python train.py --max_grad_norm=2.0 --decay_shape="linear" --batch_tokens=65536
MLP neurons of a small language model. Each row is named by its layer, matrix (down: output weights) and neuron, and shows model dimensions 320-383. Each number is 128 + 32 x the weight over its row's rms, rounded and kept within 0 to 255. A neuron's up and down rows have the sign that makes its largest values positive.
A block is one neuron, or neurons of one layer that tend to fire together. After each block is what it responds to, as a language model described it from the Wikipedia text at the highest values.

L9.down74 [160 197 111  46  68 150 109 182  99 148 159 120 130 159 146 129 138 112 140 151 143  90 109 153  89  77 114 134 183 107 165 108 176  81 144  90 139 128 110 149 162 126 102 138 104 122 176 109 156 166 103 153  74 171  82 160 160 135 193 102 144 185 177 125]
L9.down584 [135 179 108 146 170 139 153  93  82 133 172 129 116  76 156 162  90  89 116 137 149 119 143 155 189  92  83 157 134 178 175 155 166 136 128 111 140 117 134 107 111  88 116 121 136 137  46 138 173 139 124 117 137 167 168 156 170 197 105 146  90 156 130 139]
L9.down941 [150 171 180 165 182 151 158 111 142  97 129 156 112  77 103 168 135 162 151 119 139 103  85  99 138 124 108 134 122 217 124 142 139 168 134 125 183 101 149  77 136 104 191 147 132 154  86 150 224 183 101 154 171 126 136 125 180  99 144 153 137 100 157 139]
L9.down966 [ 94 196 171 116 113 114 118 183 164 179  93 165  90 130 109 141 130 136 137  98 124  62 131 122 159 127 121 174 140 119 113 164  87 176 162 104 167 119 139 121 164 122 158 154 140 129 145 152 109  91 125 155 107  85 105 114 142 137 169 173  99 120  72 156]
Description: Infrastructure infobox and table tokens. Structural tokens and mid-word pieces in railway, airport and site descriptions, such as table headers like Length or Votes, section breaks, and word pieces like t(urboprop).

L2.down770 [149 139 178  94 147 137 166 161 130 150 140  88 132 155 124 147 175  93 207 131 158 161 136 160  79 115 126 110 116 112 160 106 104  78  99  98 126 121 151 134  94  92 129 144 150  94 127 149  89 113 127 122 117 187 115 127  90  70  97 144  89  93 125 140]
Description: Country codes, abbreviations. Pieces of country codes and capitalized abbreviations, especially US inside AUS/RUS/USA in sports tables; also possessive 's after names (Uganda's), and UK, New.

L8.down30 [188  97 126 118 150 123 114 140 120 142 152 178 121  80 141  98 154 125 150 173 158 153  83  94 147 113 166 109  88  93 142 133 164  93 114 134 162 169 153 136 169 178 231 138 185 198 118 116  35  87  83 141 104 103 115 122 115 106 139 114 156 143 105 125]
L8.down256 [105 163 111 144 156 110  74 128 117  94 109 153 125 100  77  96  87 118 117 159 136 166 133 113  90 105 138 148 137 105 155  61 160 157 138 180 147 172  84 135 149 158 102 182 114 164 117 146 115 141 165 132  90 136 168  95 176 117 117 142 136 149 137  79]
L8.down300 [154 129 113 140 175  43  66 154 114 126 134  75 171 107 122 145 210 109 125 154 173 106 107 154 149 116  67 139  93  78 162 149  86  96 125 162 144  93  92 178 195  94 151  75  76 127  92 132  90 178  87 131 128 155 108 161 101 127 154 142  88 137  99 174]
L8.down622 [103  60 103 112 135 143  85 146 121  71  60 157 161 137 135 111 168 153 145 141  93 162 137 113 185 110 119 100 105 106 101 157 149 101 124 112 154 140 119 116  54 120 206 200 193 119  99 159 106 107 187 172 116  93 102 186 177 111 140 136 133 112  95 138]
Description: Plural noun subjects. Plural endings on nouns serving as subjects, plus plural pronouns "they" and relative who/which, usually followed by a verb, e.g. larvae, cases, clusters.

L9.down374 [171 115  47 156 150 167  99 113  47 167 132 146 126 120 130 145 147 136  74  77 158 185 133  93 195 126  96 163 117 128  70 126  95 100  92 164 101  78  77 123 134 151 118 154  41 149 173 101 160 162 149 133 180 180  99 133  95  92 126 146 111 149 167  77]
L9.down506 [128  74  88  98 129 134  60 173  79 155 114 179  78  94 123  83  69 138 126 181  96 140 158 119 129  89 112 131 142 115 130 147 117 122 187 189 130 135 107 144 120  95 142 133 241 176 162 146 122 114 163 156 138 138 140 116 122 148 119 125 128 120 125 125]
L9.down556 [142 114 124 143  43  72  99 119  59 136 142 103 111 146  96 125  79 172 149 152 211 141 142 166  74 128  98 171  99 115 117 185 166 135 192 109 158  77 105 147 168 139 131  74 162 167 137 148 144 169 149 127 111 173 152 150 152 161 124  81 160 117 161 170]
L9.down1016 [136  81 142  98 125 116 117 149 112 183 115 101 167 129 147 102 101 178  60 154 184 136 146  88 135 127 157 147 142  74 158 128 110  90 146 130 124 136 120 117  95  93  77 146 169 103 123 143 131 138 153  87 168 154 118 155 114 102  60 155 133  54 157 103]
Description: Before a person's name. Tokens just before a personal name, mostly table cell dividers after a country or party column (SCO |, Republican |), also colons and "by".

L8.down97 [ 77 147 128  70 108 145  96 122  84 116 181  98 114 129 156 137 114 158 102  78 119 149 107 176  83 145  92 109 126  81 134 151  87  92 133 100 153 107 161 147 145 114 118 128 156 165  96 141 143 185 117 138 115 113 124 151  76 137  92  70 109 148 137 105]
L8.down161 [128 127 160 123 116 164 119 131  89 124 119  92 147 167 117 151 176 114 120  92 130  74 159 161  94 145 157 161 144 107 107  62  96 126 132  86 126 160  94 123 109 122 154 163 151 159 152 117 134 164 129  99  76 142 133 192 142 118 141 127  59 146 114  92]
L8.down497 [109 137 116 133  79 103  92  98 136  97 152 114 132  79 106 114 121 148 121 209 141 126 172 169 134 156 134  47 124 127 113 157 132 116 174 152 120 153 153 102 171  97 169 135 131 171 164 130 114  96 242 161  75  89 163 119 208  60 142 168  90 147 136 139]
L8.down789 [165 145  51  91 111 128 154 160 176 137  92 105 124  54 182 130  85 110  97 109 176 160 148 130 163 150 143 104 174  94 180 104 160 169 119 134 183 101 131 153 190 123 164 162 141 123 104  85 100 149 135  90 108 148 171 135 139 129 143 107  77  92 196  86]
Description: Locative preposition "in". Prepositions, mostly "in" (also of, for, through), opening a place, time or domain phrase after a verb or adverb: "mostly in Jakarta", "deployed in", "in 2012".

L9.down161 [152 113 180 142  94 146 106  78 117 143 152 138 114 124  93 108  97  95 175 186 123 153 174 170 110  86  61 129 108 148  92 151 177 126  44  77  65 135 178 113 120 100  90  64 207 135 100 133  79 109  77 138 145 114 109 128 171 131 121 112 116 163  95 114]
L9.down336 [121 131 153 109 159 108 177 148 118 120  99 127 123 146 119  89  87 114  44 181 119 117 132 175 147 137 158 120 139 166  60 140 143  38 172 102 149 166 119 176 122 163  75 120 163  65 185 139 142  87 125 212 205 125 138 169 118 181 114 190  91 110 155 136]
L9.down588 [ 98 145 139  77  61 141 145 119 121 145  93 112 171 167 170  90 173 134 128  72 155 125 167 169 125 162 109  93 145 156 116 110  85 186 160 135 116 161 105 122 122 140 155 135  79 161  87 116 116  59 127 130 120 163 113 147 135 156 101 164  86 114 109 140]
L9.down592 [122 151 129 151 129 101 123 114 158 148 169 153 115 113  99 147 120  96 131  65 109 108 139 135 132 155 164  97 122 179 154 111 109 154 142 102  97 120 165 120 149 112 136 198 178 138  85 118 133 178 183 114 143  61 101 117 128 115 118 123  47  33 192 158]
Description: Romance name fragments. Middle or final word pieces inside Spanish, Italian or Portuguese personal and place names, often in lists and tables, such as Cristób-al, Fabriz-io, Guar-ar-é.

L8.down69 [102  87 163 128 102 123 127 147 187 113 119 114 102 110  77 180 152 120 198 117 131 141  87 117 107 115 125 138 147 144  82 135 157 128 139  90  54  60 122 179 108  76 113 154 134 157 112 236 154 126 106 127 116 177 149 135 162 135 185 104 100 117 111 139]
L8.down150 [130 121 144 162 106  91  82 168 108 101 168 105 149 183 158 119 129 168 132 109 130 122 108 149 164 137 106  90 116 134 112  76 142 217 105 159 112 138 132 156 129 142 118 147 110 177 142 113 114 184 119 157  94  76 131 132 152 167 146 141  93 152 144 127]
L8.down755 [133 152  97 178 109 111 110 128  91 128 138 109 122  82 129 130 136 123 161 149 138 177 101 128 119 135 100 101 165  85 153 126 118 149  95 148 124 156 112 116 143 176 137 189 133 167 163  98 167  96  87 116  48  99  92 157 170 153 131 160 104 150 135 124]
L8.down835 [109 124 203 162 143 134 101 124 164 103 128 154  87 190 156 142 134 128 142 135 116 130 143 169 182 155 133 153 159 141 147 159 176 186 101 117 183 145 133  64 135 130 102 125 195 135 171 142 177 180 151  92 122  54 125 146 122  97 134 138 137 101  33 109]
Description: Copular verb after subject. Copular or linking verbs right after a subject noun or pronoun, such as is, was, are, became, mostly in definitional sentences like "OSM is a…" or "Alcohol is a…".

L9.down491 [169 122 120 135  88 108 135 101 159 109 159 117 117 145 111 167 150  98 202  87 185 125 167 134 204 102 136  83  97 128 124 133 177 106 169 158 143 126  48 211 118 123 118 169 177 132 153  90 133 149 127  95 168 159 131 111  65 153 151 107 124 143 124 176]
L9.down508 [127  91 106 186  86 136  97 200 154  91 148  96 159  80  84  74 193 109 124 185 139 163 124 116 124 146 119 113 130 105 169 125 112 123 137 151 102 117 110 145 137  97 113  79 174 155 105 148 156 113 167 116 131 125 117 103  99  99  76  66 126 105 122  89]
L9.down756 [173 110  88 166 145 172 124 200 142 161 128 147 141 120 125 187  65 147 100  77 121 135 106 161 171 102 162 131 127 155 104 147 109 100 109 170 125 164 117 113  88 110 133 120 152 139 102  94  93 155  85 146  97 104 104 143  72 112 123 186 166 106  80 159]
L9.down857 [132 126 119 121  92 155 168 161 131 121 135 149  92 148  90 125  98 190  90 130 117 141  97 122 147 122 100 144 126 115 109 140 105  84 138  93 137 149 138 147 100 123 125  95 125 161 118 203 173 139 105 112 100 115 171 147 123 124  83  77 115  94 167  66]
Description: Mid-name word fragments. Second word-piece inside rare proper names, mostly surnames, places, teams or taxa, such as Pou-ch-ain, V-ax-ivière, Civit-an-ova, Zw-ol-le.

L8.down7 [ 55 157 139 165 121  95 131 104 134  95 142 124 138  97 134 104  91 112 175 110 193 147  75 122 106 114 107 179 104 129 176 112 126 153 102 134 108 129 161 178 128 171 140 124 148 126 144 173 164 151  44 143 126  84 180  95 178 165 154 152 126 181 133 157]
L8.down381 [140 170 146 172  79 122  98  66 137  84 125  86 170 133 129  89 129 132 106 186 145 107 123 181  83 166 123 140 114 126 120 112 109  97 154 145 141 144 119 165 157  82 171 115  94  85 119 118 162 141  46 187 168 152 117 103 172  93 134 131  71 157  84 122]
L8.down778 [132 146 136 114 134  58 196 121 144 162 137 182 106 139 147 131 142  90 148 102 175 155 162 127 114 118 169 105 121 149 122 120 134 122 172 125 149  84 155 181 100 190 115 168 111 101  75 109 129 101 174 143 169 134 132 165 114 142  76 124 152 106 103 122]
L8.down802 [128 146 186 178 155 123 150 172 117 138 110 179  87  65 126 169 102 202 112  98 199  51  62  97 150  92 120  99 160 116 150 173 161 104 115  66 137 140  69 138 128 164 152 146  94 102  98 162 135 109 162 122 163 107 165 105 122 173 126 140 103 138 147 147]
Description: Mid-name word pieces. Word-piece endings inside multi-word proper names, mostly foreign or unusual person, team or place names, e.g. Matthie-u, Fre-i, Iv-o-ire.

L9.down334 [175  78 107 160 120 150 120 133 174 105 136 117 101 167 100 189  68  95  84 137 141  79 132 125 133 119  99 157 154 107 130  85 150 162 131 142 123  95 152 130 133 100 129 134 123 178 114 142 154 121 108  94  90  87  73  90 123 143 119 110  92 163 137  64]
L9.down481 [ 98 141  79 127 121  84 178  95 199 121  93 148 155 116  91 127  96 144 119  95  87 159 121 143 159  99  64 192 119 140 110 160 174 130 109 126 119 134 122 140 144 162 168 111 145 184  69 111 129 120  70 155 124 145 163 133 162  81 184 104  85 166 134 133]
L9.down526 [123 135 114  81 172 154  82 162  80 109 146 143 140  70 146 194 155 133 130 100  98 143  86 171 144 137 152 144 114 164 130 152 150 173  65 146 111 123 178 144 101 131 138 113 115 140 104 118 157 162  67 121  83 108 162 150 129 131 115 111 124  88  76 124]
L9.down925 [111  79 113 164 109 126 135 176  58 134 116 101 176 136 112 140 127  96 129 116  71 156  94 157 127 104  85 123 207 126 104 115 137 102 182 133  96 109  92  97  95 110 151 119  89 130 114 111 107  73 183 171  56 137 122 159 152 119 110 126 170 128 107 109]
Description: Foreign-language word pieces. Word-final pieces and particles inside non-English (mostly French, German, Italian) names and titles in English text, e.g. chez, Professionnels, historique, sirènes, Erforschung, de.

L2.down399 [105  84  97 121 174 138  76 175 150 140 118 192 154  69  88 158 125 174 131 142 161 154 150 135 131 128 107  83 110 133 153 165 138 113  71 131 151 107 163 124 138 144  68 142 152 187 146 141  78 102 141 168 127 145 187 128 126  62 152 118 128 186 134 122]
Description: Plural group nouns. Plural-ending word pieces on nouns for groups of people, e.g. athlet-es, art-ists, schol-ars, employ-ees; also whole words like people, children.

L2.down326 [ 88 105  85 107 150 105  79 146 155 144 148 184 133 114 111 156  96 101 102 150 133 118 207 124 125 134 146  79 169  89  57 116 170 105 138 162 145 136 138 111 107  93 125  98 178 127 107 138  79 108 167 169 139  94 117  99 156 123  96 149 115 166  93 235]
Description: Adverb and modifier completions. Word-final pieces completing adverbs or modifiers before a verb or adjective, such as -ly in relatively, longer in "no longer", and prefixes un- and re-.

L2.down228 [146  66 132 137 112 141 107 137 122  78 131 115 182 144 122  87 149 122 107 150 146 198 143 170 189 105 101 144 132 144 140  66 155 185 147  92 175 104 130 107  87 134  71 109 121 129 117 188 117 162 145 149 121 132 131 226 159 136  89  95  76 138 147 144]
Description: Adverb word completions. Final pieces completing adverbs and adverb-like words, such as particular-ly, entire-ly, no long-er, r-ather, and also or often after is/was.

L8.down148 [105 116 130 111 156 132 115 118  95 102 153  94 110 108 159 114 132  87 163  75 106  88 131 154 110 126 133 114 132 163  62 133  91 144 123 142 101 144 152 101 133  75 101 125 100 117 139 108 130 156  85 105 102  85 163  82 129 172 115  96 115 163 138 149]
L8.down185 [247 151 123  76 138  92 124  79 127 172 165 124 202 133 158 142 156  89 131 140  86 110 124 126 109 106 154 154 101 135 126 155 135 146  78 134 178 142  82 112 126 147 111 165 118 113 163 135  97 127  81 158 117 177 115  94 142 131 123 122 114 159 158  92]
L8.down469 [151 106 136 140 164 143 104 110 123  84 122 117 116 171 170 150  98 146 176 103 109  85 113 131 119  95 158 145 109 157 121 115 161 127 125 147 127 205  78 106 112 136 159 131 112 103 116  58 115 116 123  97 130 120 147 157  79 152 151 159 151 145 194 158]
L8.down973 [141  82 154 165 187 161 158 173 165 175 134 145 140 108 103 134 160  96 155 104  99 113 122 125 103 115 115 138  71 120  72 108  98 135 162 149 121 156 144 162 158 130 165 138 134  94  10  97 164 138 101 154 168 142 112 124  15 115 121 113 121  62 137 161]
Description: End of first names. Final token of a person's first name just before the surname, often in tables and lists, e.g. Pier-re, Philip-pe, Patrick, William.

L8.down171 [152 179 132 139 139 138  65  95  69 149  62 125 153 122  99 145 168 106 149  76 163 145  99  76 168 132 167 127  97 153  79 108 111  41 177 182 144 163 125 124 167 153 109 128 120 123 141 122 113 108 109 105 136  98 111  93 139 132 165 162  95 117 139 117]
L8.down393 [160 136 111  63  89 131 169 117  90 147 135 132 138 125 152 152  85 123 145 106 133 110 124 128  88 106 140 117 124 145 136 122  55 106 131 131  97 133 126  90  89 146 113 125  87 118 156  90 107 187  75 103 122 159 132 104 153 108 104 151 169 150 151 166]
L8.down571 [ 84 154  66 144 145 149  93 175 169 129 130 151  96 118 142  50 141 126  94 150 149 145 109 115  71 155 121 106 141 182 109 140 192  56 104 105 132  32 183 124 125 170 125 116 123 118 127 128  51 159 118 112 148 143 144 153 126  86 153 160  82 144 126 159]
L8.down878 [129 116 136 169 126 107 154 144 142  83 128 135 116  83 107 120 132 133 143  81 135 161 145  91 126 135 120 154 141 136 191 154 177 107  89 145 134 106 102 145 196  90 105 152 141 124 155  79  97 127 118 132 128 123 124  85 165 139  99 133 137 151 128  74]
Description: Mid-word foreign name pieces. Word-piece fragments inside multi-token foreign proper names and Latin taxon names, e.g. Goya, Penseroso ed il Moderato, Acheilognathidae.

L8.down108 [103  77 131 117 109 111 150 168 116 147 124 112 120 208 133 122 174 176 209 138 151 149 126 127 124 106 131 195 148 124 198 157  87 120  74 143 137 165 146 160 157 110 159 155 193 143 157 129  84 129 147 151 165 142  94 152 129 139 118 173 149 112 138 139]
L8.down478 [127 152 149  82 125 153 116  97 107 165  91 122 149 136 162 129 174 101 117  40 117 167 149 133 133 162  53 134 147 111 141 124 156 110 130  56 113 110 154 193 163  75 148 131  64 114 147 144 138 167 108 160 136  94 175 119 137  88 133 138 135 119 184 107]
L8.down798 [150 143 175  67 139  89  95 127 161  77 167  88 102 176 119 104 136 120 154 174 124 143 120 133  82 163  93 150 128 123 101 148  73 103  97  93 114 166 127 131 133  62 103 125  62 128 136  89 133 165 127 126 138 133 131 151 156 160 185 114 156 106 150 135]
L8.down1016 [140  99  98  89 145 167  71 148 153 113  66 163 154 195 120  93 125 145 151 173 132  87 104 156 157 116 139 145 128 173 126 115 140 149 136 149 126 118 137 163 126 156  89 123 151  93 118 110 146 171 105 149 137 179 129 108 148 148 107 149 153 136 138 182]
Description: List item separators. Separators in lists and tables just before the next name or entry: commas in country or person lists, table pipes, line-start dashes, colons after date ranges.

L8.down341 [157 113  98 114  97  73 147 153 158  88 200 120  86 119 110  96 155  96 161 128 143  78  84 128 117 132 171 178 150  94 165 135 133 108 147 144 136 111 164  90 135 126 131  86 190 137 107 145  94 130 104 103 118 152  47 150 141 163 123  88 126 126 141 124]
L8.down643 [118  96 192 113 128 126 120 147  96 119 102  98  49 139 128  91 119  59 108 132 131 151 160 153 121 129 154 112 113 117 143  93 124  91  89  65 123 109 151 110 139 144 119 120 129 112 197 158 129 125  96 109  81 109 130  56  95 122  94 105 119 151  98 147]
L8.down678 [219 100 139 151 130  97 165 147 107 154 125 121 165 175 153  90  72 103 147  73 145  94 147  96 120 142 126 111  88  98 109 105 132 119 230 154 105  72  98 184 119 117 101 206 170  97  83 138 114 160 108 124 155 117  37 157 129 163 110  60 119 185  71 101]
L8.down949 [143 105 120 163 158 145  85 155 140  83 128 178 115 109  78 123 134 114 135 109 123 127 100 101 120 123 190  86 113 116 108 168 169 147 144 194 122 134 120  94 121 109 159 133 170  91  92 143 174 126 126 185 144  90  88 136 154 179 113 135 148 128  76 186]
Description: Predicate linking verbs/participles. Verbs and participles right after a subject that lead into a location, date or composition, such as was held, found in, located, consisting of, released on.

L9.down150 [133 101 151 132 159 134 165 156  67 122 124 120 173  94 176 138 130 156  89 131 133 130  98 180 167 139  94 133 121  90 166  98  97 103  87 144 106 117 143 125  85 164 134 165 167  73 156 135 103 140 159 117 106 108  65  94 122  95 141 127 125 100 166 175]
L9.down390 [149  95  97 105  71  80 112 121 104 139  72 108 161 125 139 174  75 104  88  96 155 157 161 119 146 104 108 174 118 114 169 109 121 138 111 173 141 103 139 147 167 103  98 106 109 109 164 168 133  78 103 138 107 119  86 182  97 132 124  88 138  85 179 205]
L9.down523 [159  80 112 138 157  61 170 201  96 126 106 120 165 155 125 187 219  99 129 146  96 191 123 107  84 147  78 160 120 185 116 100 162 106 198 107 120 138 140 134  95 119 156 104 129 111 114 155 179 196 121 114 163 156 151 100 140 131 205  77  98 105 112 101]
L9.down932 [186 129 107 117 104 122  77 145 120 170 190 105 127 108 114 115  69 120  94 152 180 114  97 159 181 154 127 154 137  73 116 117 151 149 167 110  77  97 179 163 120 152  96 160 163 128  49 134  93 149 106  87 133  76 179 200 111 111  84 165 182 134 152 148]
Description: Identifier pieces in codes. Digit or letter pieces partway through model numbers, catalogue codes and identifiers, such as the 0 in PE-1500, the 1 in Model 18T, or the IS of ISBN.

L2.down760 [ 71 140  69 129 123 135 123 185 126 109 101 118 106 112  99 126 170  95 124  72 171 128 105  68 111 148 122 132 118 118 154  87  73 178 150 143 111 126 140 132  71 195  96 168 160  75 164  85 103 195 143 124 174 123 154 164 101 139 122 179 201 149 126 139]
Description: Word after main verb. The first token after a main verb in narrative or biographical sentences, usually to, him, his, into, e.g. "was elected to", "earned him", "made his".

L2.down619 [136 139 114  86 186  92 103 140 169 129 170  89 140 138 156 117 161 100 172 138 111 147  56 140 128 148  89 147 165 112 113 180 121 126 119 131 141 131  98 113 147 130 117 118 107 162 159 135  94 118 102 135 113  94 165 105 138 163  28 147 104 147 127 123]
Description: Leading digits, word fragments. Mostly the first digit of numbers after a label, such as volume 1(71), number 6(5), Part 1; also mid-word fragments like -ently, -ically, and adverbs such as only, much.

L9.down388 [100 152 128 102  98 199 134  96 173 183  89  97 162 140 149 114 138 119 127 126 161 156 196 128 158  96 124  84 173 110 123 113 116 173 109 125  65 136 129  97 202 116  93 111 172  53 159 110 138 124 150 129 127 125 108 140 105 117  97  73 104 128 160 146]
L9.down428 [131 117  95 196 141 177  69 155 177  90 179 107 169 140 147 152 178  74 142 130 168 115  75 149 116  90 155  87 103  88  77  59  77 126  62  77 123 113  89 138 138 147 138 129  64  84 142 142  89 161 126 128 129  93  96 179 110 196  88  90 118 165  73  73]
L9.down798 [131  89 103 160 131 151  98 133 102 132 121 114 162 127 163 148 127 198  44 126 143  98 103 142  89 120 122 146 124 108 114 136 159 116 119 154 104 135 169 160 102  87 100 111 178 132 122 153 183  89 111 152 104 151 149 153 176 142 153 131  82  98 108  87]
L9.down836 [ 98 141 139  30  99 151 183  96 162  71 178 137  93 134 130 168 113 129 114 141 130 160 119 167  93 129 156 155 117  75  71 124  96 114 116 141  66 143 110 124 118 120  85 120 193 146 101 106 125 134 143 152 135 118 171 140 112 125  97 100  91 163  93 143]
Description: Passive auxiliary before participle. Forms of "be" (was, were, is, being) right after a subject or conjunction, anticipating a passive verb: "was arrested", "were captured", "after being shot".

L2.down147 [156 144 174  99 129 131 145 185  95 127 185 134 136 110 207 102 108  83 136 137  77 148 132 157 154 126 149 122 186 170 103 153 165 134 109  84 115 110 139 162 156  91 132  46 163 122 168 157 180 169 155 113 136 138 112 129 163 145 132 108 145 187 194 160]
Description: Mid-word consonant fragments. Word-piece tokens holding a consonant cluster inside or at the start of a split word, especially sp (atm-osp-here, -sp-ecific, Work-sp-ace) and also p, kn, ch (S-p-anish, kn-ee).

L2.down943 [130 156 166 129  69 109 118 125  84 163 152 157 118  83 117 119 121 130 109 136 128 167 181 120 111 134 150 142 131 163 109 137  48 148  75 140 124 112 126 193  91 118  97 182 159  99 166 113 124  92 149 122 166 129 106  87 137 106 133 126 166 187 185 124]
Description: Noun-completing word pieces. Final sub-word pieces that complete a split noun, often in military or organizational titles: St|aff, Gu|ard, Serv|ice, Off|ice, br|idge, struct|ure, and also whole tokens such as line.

L9.down358 [130 164 126 138 168  71 143 101 124 146  80 115 137  97 140 166  99 117 162 112  93 142 142 127 160 160  93 134 152 127 151 112 152 126 115 119  80 112 123 147 116 135 139 143 132 162 153  37 110 200  93 133 119 117 134 111 145 182  92 188 102 192 123 154]
L9.down459 [103 142 189 137 119  61  42 150 127 147 148 148 172 113 152 106 129 162 114 112 187  78 194 140 132 114 105 134 120 128 116 133 112  74  96 129 123 160 128 168 145 105 116 116 197 134 139  85  99 212 125 101 131 111  94 180  99 132 109 139 196 156 176  95]
L9.down466 [120 104 170 194 124 138 157 140 149 125 105 150 113  67 114 134 114 132  84  66  90 151  91 135 113  79 115 154 100 131 140 128  97 145  91 139 135 145  89  86 136 137 143 160 143  90 168 119 173 144 141 159 123 112 140 137 153 152  71 115 109 177 172 144]
L9.down810 [120  67 163 181 161 124  96 135 143 116 100 131 107 125 111  98 167 120 146 149 103 158  96 155  85 122 159  39 143 108 164 112 151 165 111  99 138 133  86 183 222 113  80 154  90 113 150 159  81 110 170 145 142  69 138 132 112 163 166 131 100 122 192 121]
Description: Pre-participle auxiliaries and adverbs. Tokens right before a past participle: passive or perfect auxiliaries (was, been, be, is) and adverbs like newly, theatrically, mentally, as in was founded, newly elected.

L9.down39 [157 121 167  74 134 168  81 170 139 127 115 150 122 113 107 118  78  96 201 103 107 136 164 123 183 199 118 110 164 102 173 122  95  87 117  57 176 124 137  93 117 138  93  66 114 141 129 147 138 148 100 194  76 121 172 160 165 128 117 183  80 133 170 135]
L9.down303 [ 86 145 186  99 112 116  52 156 108 153 126 187 120 126 113 166 130 137 154 143 108 107 122  92 163 129 151 169 140  86 101 156  92 149 161 146 133 167 117  85 128 111 132 120 164 140 125 122 189 142 131 144 118 142  72 107 148 130 138 117  76 174 101 105]
L9.down499 [137 110 107 142 138 106 123 111 167 122 183 155 117 101 129  95 130  71 136 132  88 109 109  91 154 130 123 146 122 175 120 101 133 111 132 171  90 141 154 114 113 134 155 154  95 140 103 129 178 100  75  87 114 120  73  89 138 121 146 115 124 141  78  74]
L9.down814 [196 100 101 122 139 148 103 173 180 103 144 121 130 152 105  98  91 184 172 161 179 186  89  91  94  93 115  84 105 109 155 130 187 136  55 110 135 160  90 162  88 160 135 109 139 152 149 176 119 115 180 225 152 122 136 115 152 126 102  55 126  85  96 114]
Description: Plural noun endings. Plural suffix pieces closing a noun split into several tokens, often before "of" or punctuation, such as initi-atives, expect-ations, un-its, fox-es.